From a checkpoint of a small transformer trained on Wikipedia.
Architecture: RMSNorm before each block, tied embeddings.
Training: a variant of Muon for these matrices, 836M tokens, 6376 steps.
MLP neurons of a small language model. Each row is named by its layer, matrix (gate and up: input weights; down: output weights) and neuron, and shows model dimensions 496-591. Each number is 128 + 32 x the weight over its row's rms, rounded and kept within 0 to 255. A neuron's up and down rows have the sign that makes its largest values positive.
After each neuron's rows, "fires before" lists the tokens most often just after its 100 highest values on Wikipedia text that the model never trained on. A number after a token or word is its count.

L7.gate522 [161  67 150 175 201  90  63 154  88 109 114 147  92 107 135 158 176 159 123 139  96 124 145  92 166 162 154 107  79 118 111 158 186 129 126 165 116 100 129 115 144  85 116 175 187 131 183  93 129 122 125 131 150 199 178  90 102 149 154 155 185 129 161  89 103 130 138  88 105 171 124 133  78 128 156 114 110  87 118  55 147 104  94  85 115 124  97 157 161 137  77  67  94 112 147 162]
L7.up522 [ 93  82 108 146 129 137 118 124 163 105 115 126 128 110 101 101 169 109 196 161 121  91 137 138 137 119  60 130  84 117  66 119 115 148 177 162 168  97 157  87 112 108 102 183 125 187 121 166 132 190  94 144 140 100 139 196 158 100 117 179  67  96 167 117  89 190 147 159 113 140  56 130 104 123 142  78 142  69  89 122 185 127 190 160 152  86 111  97 154 128 153  83 129  68  48 156]
L7.down522 [ 94 153 177 105  90 139 114 162 123 138 108 130 158 202 110 147 137 102 153  76  96 115 166 155  76  99 133 160 123 188 136  73 159 194  91  74 124  82 188 171 136 154 142 173  75 122 175 149 166 137 169 131 146 170 152 115 136 150  95  91  78 165 118 226 147 114 135 172  91 145  92  68 162 114  58 133 162 155 195 165  89 114 157 125 104 155 104 141 152 136 141 170 115 120  89 173]
fires before: "0" 14, "8" 12, "3" 11, "7" 10, "4" 9, "9" 8

L3.gate66 [132 117 120 132  77  94 130 137 157 111  86 116 153 130  78 130 161 137 170  69  89 153 116 122 121 118  47 146 135 154 162 147 144 147 160 131 103 128 160 116 139 111  96  73 136 183 114 133 124 112 134 139 153 148 139 151 156  68 248 153 126 166 118  77  89  97 165 164 146 105  67 107 131 130  89 161 107 107 122  86 108 119  72 174 185 115 133 122 155 127  81 187 140 166 161 163]
L3.up66 [147 132  72 111 159 176 159 149  86 107 135 108 142 105 125 126 165 112 129 110 132 110  81  99 154 168  91 152 104 109 158 143 129 122 130 163 142 123 173 120 134 137 161 139 145  88 139  95 174 133 114 155 144 103 145 101 122 156 166 138 136 139 122  61 116 142 143  57 150 162  44 155 145  99 159 201 147 126 114 136 121 154  61 109 167 156 135 207 135 105 162 138 216 125 106 144]
L3.down66 [170 118 113 119 179 114 184  95 177 135 156 138 141 126 167 132 145 125  72 144 144 138 122 147  55 141 101  94 152  70 149 126 138  48 135 138 194 117  81 117 109 127 131 139 122 112 188 111 179 117 133 102 158  95 111 143 152  84 163  45  59 155 156 150 128 132 118 129  98  70 211 117 123 102 112  83 101 100 100 155 159 141 178 128  63 125 149 178 112 135 147  78 133 113 149 160]
fires before: " |" 48, " " 7, "k" 4

L2.gate1271 [112 143  96 180 143 129 106 177 159 147 102 131 153 142 152 108 166  78 155 149 148 149 138 165 142  91 184 172 109 109 162 186 118 118 135 123 129 179 128  81 132 145 152 117  68 115 137 143 134 141  78 108  86  94 117 151 149 165 144 179 105 101 128 103  96 134 124 128 123 109 172  85 106 116  87 111 170 182 178 103 122 147 131  91 148 123 157 126 136  98 144 115 129 152 175 112]
L2.up1271 [145 115 149 154 112  98 137 149 187 150  90  73 134 145 162 132 157 114  82 163  66 101 114  73 100  89 128 106  88 108 157 124  96 123 128 116  84 111 131 102 151 142 108 144 147 149 120 189 135 135  76 117 130  57 124 138  60 121 145 163 116 137 156 131 104 147 156 171  95 123 147 154 146 105 119 167 184 102 171 199 131 141 148 166  63 183 145  93  68  98  93 151 144 122 164 118]
L2.down1271 [ 96 130 157 126 101  87 175 147 128 144 117 166 139 119 148  98 130 106 111  99 162 117  56 104 137  95  92  90 163 105 158 129  93 137 112 177 112 138 181  64 154 121 109  84 118  93 185 116 189 140 181 103 123 118 195 147 105 103 128  74  79 183 106 155 140 120 136 123 101 124 147 123 181 112 133 127  97 135  67 101 157 135 112 166  92 166 118 112  68 152  91 127 137 198 157 109]
fires before: " |" 51, ":" 4, "–" 4

L7.gate904 [ 90 126 152 133 151  98 110 115 134 154 136 109 139 114 154 155 116  74 129 118 130 132  74 113 142 133 140 170 136 216  79 117 151 121  70 145 114 106 107 118 121 112 110 179 158 188  58 159 143 139 122 166 134 150 138 131 119 118 169 126 153 118 109 110 155 130  87 136 103  88 152 108 103  83 189  87 131 169 128 145 130 121 105 106 171 150 164 106 144 129 195 154 193 124 147 155]
L7.up904 [177  92 136 158 104 137 141  91 103 111 164  72 129 176  99  92 123 113 116 132  94 123  88 128 129 123 149 152 135 188 135 159 206 142  71 150 148 122 191 104 142 172 123  95 180  84  51 131 154 145 118 125 192 153 155 129 138 146  83 134 101 146 150 122 136 121 145  95 105 144 203 169 142 134 132  95 132 118 147 164 127 158 101 156  76 107 148  94  92 144  75 138 143  99  98 127]
L7.down904 [123  95 143 138 159 113 142 166 180 101 174 116 149 182 123 166 123 113  89 146 187 124  82 129 122 147  90  98 210 122  70 112 146 100  65  91 153 114 135 189 142 131 166 137 145 113 215 131 139 118 157 136 132 161 139 105 120 140 120  49 148 181 147 143 124  92 110 126 140 146  97 144 157 175 164 106 162 146 106 105  76 119 180 123 122 160  98 126 101 199  92 124 191 130  80 100]
fires before: "1" 43, "2" 10, " are" 7, " |" 4

L7.gate336 [100 196 118 145 185 144 150  98  71 178 102 156 130  81  96 154 118  86 112  82 118 140 108 104 103 134 129 101 154 152 140 192 124 173 134 174 159 120 111 105 106 190 195  57  89  94 154  87 136 120 167 127  93 201 132 138 106 101 146 122  73  96 110 142 135 193 107  85 152 118 108 169 103 112 123 107 152 107 114 114 138 171 118 114  84  99  95 105 197  54  85 136 121 110  92 130]
L7.up336 [164 117 139 108 101  90 144  86 173  96 179 142 144  66 121 143 131 141 130 144 118 129 173 139 165 107  95 145 157 142 116  88 108 112 164 139 134 115  70  67 162  67 110 100 138 104 158 130 103 122 141 146 122 176 129 141 140 129 149  92  99 136 128 172 122 112 110 131 166  51  91 162  80 120 136 154 152 143 190  69 118 108 112  43  98 139 122  94 125 130 129 110 131 133 162 138]
L7.down336 [119 123  94 128 122 126 104 226 132 108  82 121 126 168  85 124  75  83 131 147 114 177 143 103 104  91  98 137 130 174  52 144 140 114 145 193  88 148 114  87 101 114 143  72 122 180 106 128 176 101  82 131 169 108 172 108 110 130 120 115 148 194  97  96  45 115 111 164  96  69 160 134  78  94 168  65 166  94 103 176 134 141 108  97 125 126  80 147 168 132 119 119  51 169 111 123]
fires before: "\n" 36, "==" 9, ":" 6, " |" 4

L2.gate358 [123  95 151 163 165 166  74 164 183 114  98 151 127 131 106 129 116 109 114 154 165 134  91  93 106 134 142 101 140 120 155 102 121 107  74 102 116 143  62 146  57 131 126 179 172  75 165 179 136 141 134 107  91  93  90  87  69 110 172 173 103 122 151 140  88 161 120  90  98 100 161 124 141  97  54  97 115 189 122 106 128 131 190 164 142 116 154 112  31 163  91 180 117 127 128 103]
L2.up358 [152 162 118 142 121  94 125 129 130 126  94 106 105 158 144 134  71 130  93 159 157 126 145 171 159 152 173 117 144 161 122  86 139  89 114 150 168 168  95  55 116 122 165 143 146 108  91 126 151 147 174 207  71 127 149 118  94 143 158 178 135 146 138 111 127 140 155 118 171  62  79 126  81 121  86 113 129  95 117 144  96 134 146  58  52  94 111 140  78 185 130 132 115 208 132 120]
L2.down358 [162 157 174 135 113 146 113 125  45 106 110  47 133 116 101 159 152 114 157 119 109 106 152  92 157 179 122 108 138 155 159 147 137 134 157 154 149 103  75 139 149 155 111  84 169 120 109 102 126 102  99 202 160 172 144 121 188 145 112 164  98 178 134 103 189  86 129 136 116  94 117 102  61 112 157 143 148  84 115 139 155  90 120  53 122 103  51 133 161 136 116 205  98 125 168 111]
fires before: " |" 42, "\n" 8, "us" 5, ")" 5

L2.gate754 [207 161 111 104 154  87 127 122 144 157 153 139 105 185 164 163  83 135 128 138 106 160 139 134  53  70 118 139 110 143 139  90 109  74 107 108 140 116 188 148 148 127 135 128 123 102 151 200  34 148 117 100 144 134  59 179 103 176 113 134  48 123 111 132 103 129 157 144 144  67 155 128 110 125 108 148 180 188 109  85 188 170 112 111 180 128 100 139  75 126 134 159 148 155 118 159]
L2.up754 [150  51 136 139 125 129 177 127 113 204 127 186 111 142 108 100 142 182 164 130 103 148  88  57  96 226 144 152 167 107 110 139 132 101 123 207  99 145 122 167  96 177 155 154 140 161 141 168 228 114 115 153 111 126 187 146 153 107 132 156 128 103  91 139 180 139 180 127 107 194  93 147 171 162  71 125 150 159 162 129 138 143 132 149 152 151 124 138 105 133 106 158  58 175 135 109]
L2.down754 [208  74  76  94 122  81 120 131 140 170 138  77 149 158  96 127 108 148 169 113 146 158 127 107  73 120 136  92 125 133 128 126  65 100 117 188 113 101 154  51 149 121 165 150  88 118 140 167 137  92  93  99 112 124 108 211 134 118  91 148  79 114 166 175 120 181 148 111 122  87 153 104 123  95  63 153 145 110 107  99 167 181 118 114 160 161  97  88  59 148 115 117 139 138 115 188]
fires before: " |" 73, ";" 9

L7.gate509 [131  93 209 107 143 113 142 147 132 135 171  53 153 108 114 118 118 134 123 113  95  93 145 145 195 111 148 163 113 165  79 135 156 114 142 145 104 105 151 122 130 144 122 191 116  80 170 139 133 209 126 189 141 158  73 127 194 149 149  88  52  74 154 149 148 132 110  79  93 122 149 101  72 156 164 146 161 104  51 140 113 129  92  55 103  99  96 136 155 159 125 201 174  85 103  73]
L7.up509 [ 75 117 153 149 124 165 124 116 117 177 138 141  94 147  70 135 111  51 154 113 118 128 139 175 121 164  67 192  51 141 144 146 138  63 118 123 176 141  93  92 135 178 141 144  93 153 111  82 128 118  95 140 119 104 162 163 152 139  68  88 138  67  99 112 165 171 133  82  97 105 104 101 107 139 135 149 149  94 179  53 106 136 151 158 161  92 170 125 125 129  79  88  77 102 137 160]
L7.down509 [ 94  95 120 103 142 142 157 200 159 137 143  73 108  83 125 136 105 111 156  90 127 124 124  74 144 130 168 166 153 151 138 125 148 136 119 103  67 117 182 166 107 106  88 169 118  75 134 135 157 179  95 103 168 102  97 149  94 161 128 105 153 182 181 141  93 150 190 146 141 148 122 155  99 127 130 208 143 152 113  56  47 123 178 123 130 106 107 154  85 128  53 121  96  90 149 115]
fires before: "2" 21, "3" 13, "5" 12, "4" 11, "1" 10, "0" 9

L7.gate327 [135 135 137 107 116  64  86 164 131 170 119 101 148 147 157  84 102  79 101 173 119  96 119 143 117 170 177  96 125 132  81  96 118 131 143 102  69 152 136 166 191  91  71  81 134 177  94  63 164 134  56 164 156 120  74  80 133  94  96 154 133 153  94 178 118 104 143 159 116 111 132 123 220 110 134 155 116  95 132  84  76 132 152 126  43 125 176  74 114 113  84 110  91 166 107 189]
L7.up327 [118 163 150  80 133 147 139 128 125 129 195  78 167 104 138 110 173 119 131 112 131  98 182 141 168 125 158  71 140 138 166  37 164  55 173 131 103 126 112 136 139 111  69  83 125 157 153 138 112 130  83 163 143 184 133 138  74 118 157 111 114 152 143 164  86 149  94 131 120  50 141 105 137 167 107 134  71 162  82 138 101 135 128 129 129 159 129  83 141 157 133 112 104 127 128  84]
L7.down327 [126 114 142 110 151 157 165 140 125 121  36 133 161 142 152 152 116 103 137  81 129 139 104 116 127 121 105 143  93 173 136 121 128 178 136 107 185 127 201 120 171 133 133 115 120 159  79 157 120 142 120 110 117 133  80 150  77 230 106 130 147 129 153 139 161 123  79  85 143 127 114  81 142 121 102 176 121 160 144 170  85 144 157 122 103 130 100 156 170 132  79 131 118 112 104 141]
fires before: "1" 30, "0" 19, "2" 14, "8" 11, "9" 8, "3" 8

L7.gate146 [190  45 113 128 120 125 140 133 122  58 144 133 135 130 132 183 183 126 152 181 146 178 142 125 113  94  98 103 133 163 119 106 134 113 115 124 175  95 173 148 182 145 194 151 175 111 137 192 123 167 107 166 140  97 178 114 185  83 155 100  80 142 108 100  96 114  97 158 187 130 130 132 115 171 156  69 127  97 125 187  88 117 166  85  84 143 128 157 153 181 112  82 124 167  84 149]
L7.up146 [146 128  92 152 184 141 128  78 106  93 148  76  58 141 149 100 136 187 125 172 127 196  88 143  85 176  80 119  86 145 131 103 157  43 120 170 126 142 137 118  90  81 153 184  35 140 112  73 206 170 127 166 156 136 176  79 138 136 101 142 150 101 116  98  76  97 121 133 102 112 105  80 144  99 122  64 173  93 112 111 124  16 155 131 141 120 130 122 107 139 203 131  99 159 182 188]
L7.down146 [129 178 114 132 147  85 143 154 164 100 165 195 150 132 119 116 114 154 141  80 117 183  89 117 158 165  93 112 171 107  86 108 170 127 100 148 149 176 128 134 186 109  65  83 147 116 129  84 165 230 194 128 139 163 128 111  80 105  97 123 163 118 138 150 131 126 149 180 132  89 137 107 167 159 173  94 145  68  98 101 123 105 114 145 122 129 104 111 121  52 118 169 144 150 140 157]
fires before: "\n" 35, "|" 10, "|---|---|---|---|" 10, " |" 10, "|---|---|---|" 6